MLP neurons of a small language model. Each row is named by its layer, matrix (down: output weights) and neuron, and shows model dimensions 0-191. Each number is 128 + 32 x the weight over its row's rms, rounded and kept within 0 to 255. Numbers have three digits each. A neuron's up and down rows have the sign that makes its largest values positive.
After each neuron's rows, "fires before" lists the tokens most often just after its 100 highest values on Wikipedia text that the model never trained on.

L5.down101:163147123120119126146211109108101108181153056060050105105085133181106197088089134082138145108153133131147083138143157142145140075084117097205178100105175193135121114146107122163113173162130116172107139141142188144085191137193119120130190182106117135154156112147137164139122113122180163133107119161135165113138088099154164114117140136075104204126137107096144148140107214144121120118145093086107163193133193120103204203143145103134128153137112138137108133138100169130130106134154126140096132125177160175159131149147115111132154102134133155101174120136138126157103083116140052111
fires before: "ag", "age", "|", "#", "ted"

L5.down128:128082132136119098170081146061135052144083165099110079160131074172116121175157147119186093096175149184082144108129164085130126124117103176136137198047079108118124103121134111131131147059108124141132112151139085134079086137124137128176066133061133160068121145129150115128125137140125189127134137161139084133197122156141144090118114099170075164141075105151148158171155097099104127187139078127100139135161134152204092139096154137143072097139101170110130176151116158145131103123137110072117208108127115093144077169098168166131172141108150110127144133167170143092121147099150066156
fires before: "n", "ge", "ies", "g", "ious", "b"

L5.down295:142161144125070142167165116197129179110133156123121079129160118151116078137162164110166156097140103104203061095152118179107131186094131125088079164166132158139099153131111129141175055153137096146112136173115189136174079171165134122176144143160103126148179167156129144126096068117131193132076125145190145141114096148183125146145101120084074144116143222137095129122102116122094126123131126106083156168123104118144100109117108125151117199107059070141148142069159091161106111168128145114091141162060139140151047127120118064183106091129110156124125117177106144116146113135096125158
fires before: "c", "ign", "p", "un"

L5.down388:209128134091079095105098081087190161113153078108114120131108186151148130181141144138158122074076132168198111112074115126184173124116099133136114148111141098203131106137160128108103135080126086121093097119109144211158047082115091136075100128112114132071140116171133135149088111156166094123123219177083140123142166133084144117160161093127154079107136188155147127141146110119204176160142107196119132083123172126063091136147117157150171098130117143125068144143110136120165139169093140127126086115177177094116120076112195152150120098096125137125130103148125115101127130103125129106
fires before: " on", " in", "h", ".", " by", " to"

L5.down354:168076149158145099169110155175153130122107127143121104140144138152112172095156158150125158212136130077140104111100160127130178150134127121144113146112096095131148170179130155066139132106107152155099144100132156089101165164127121133184031096067158139115156168152116143055136099143070087081137125093138141150111110080085133159127087163113132188158126144115124151136171138116145195084156108110124122113103071146116207121176140089197143129070058122110107092080124146200132118125120156109158099189073055088095129123130105128141112095223104113143105120151138111163073149115152111109
fires before: "port", "m", "n", "p", "ill", "ag"

L5.down456:092123108103146054187151159158157127101110108135198154145131126114095107085073122112112139097082093140122123119127077091150140119116148160101167122084108156155126114172121160098142143128122065144136127120125140150158085061139118139083148134124135070135092164098148093159139087131159042137095111100169142171153094112121129158117128122169058095081124149092104142123130167153103132107117178094110154105121144184136255118147159172098137133094127118071194079110114093147163112093113131098121043128087096111140150090118167140129102113106137168135088063095116158122197145122202088170
fires before: ",", ".", ".\n\n", ")", "\n", " ("

L5.down441:156098116143139147065114102111166173086131165110143080080123124159117158102120116142137124129114110143078174118211107125098121163077128135146158133135122121180100161104094139106205181109109098123137145153102126161182138125054116080136195144130120113113124130122125149092169103155169128095107130099108162021102130088135116110077106158099143110129067117106176172122170149127114101094163085223115128088115127108140152126162137131115125127093140050113097154125124157094189155171146093184144122130128124154071120130133200124191045133150144130169114101142184137162177161121115174182
fires before: "or", "olog", "og", "it", "an", "ory"

L5.down294:140124134121100134079153163149094118082149173172119161142110147168118108062140186099133135090098064205154069114116154115180144135144124159141108140193170138116089073135104158116096102115123142103133123162163100136140127159114138081102163162146121056124174108121140111144156115137134128181138159107163113149098138153156131177087134090168138204128094130063154109111089142153112215134114181181135119097112086175150179161091166153136115111109111142118140114163159196112158079183199162117163176136158159095156125108113110148071169201116136120091095142062141112129162180137172103139
fires before: "ased", "v", "c", " |", "ase", "t"

L5.down94:171133111096180113119172116160102108163119119105100089138124104172099139133155136106205124134133137195143125134122105101122155140119172083156112078172190102151146115116111175149075171109178126147149131152109134129141111164120085063101093102105093171136110183127122112134102124115129158159116122117127061071118025134099123117088150182121139062148088133078172192099134133166137126100103169197121119123128138073124126150140167154120147116148151103142128130131126168084132077058148148080148150047059136107127153105156179080166156110105095156129144112100091118122134145036208130154
fires before: "ased", "m", "x", "ase", "d"

L5.down82:123159172146131159108120133145153113053218082181124217142140124198075125156129084151135170133137147111164130146110109112139140099122103121153122143196167139153093150162103112139121098112147131208158144108129086151125143105119143152177090114179119049063098134171069132137166128186168164134139140156078149057119171111100116141130154153173163127116126131089134121137181141093101088133180205184150129134145142106129192101167103131167152166105139167061111098170096122169122103148120164164167110109133141085127172099146123175131076116145146154127103089094130176110097159128172148147
fires before: " of", ",", " and", ".", " in"

L5.down70:141107114079102108165116147095089082189113101095112126129077158137157133150121135090102145081069122135142154193101116132097053143116198131117127118177107076095094138097169236107124145134108100071138059145159133103153178157068112146160178174105146102149096135083193141086122063146120124117082121150109108112161165130140116196126144092134119140079115070119141134114102120118105134115109123187145164211100155081090149128046141125102123114090118106159143166137127084104097187107191121117084118143139101145100097095153133189171140101095128131115113135130131085085172142131154118137
fires before: "ent", "ers", "er", "a", "ran"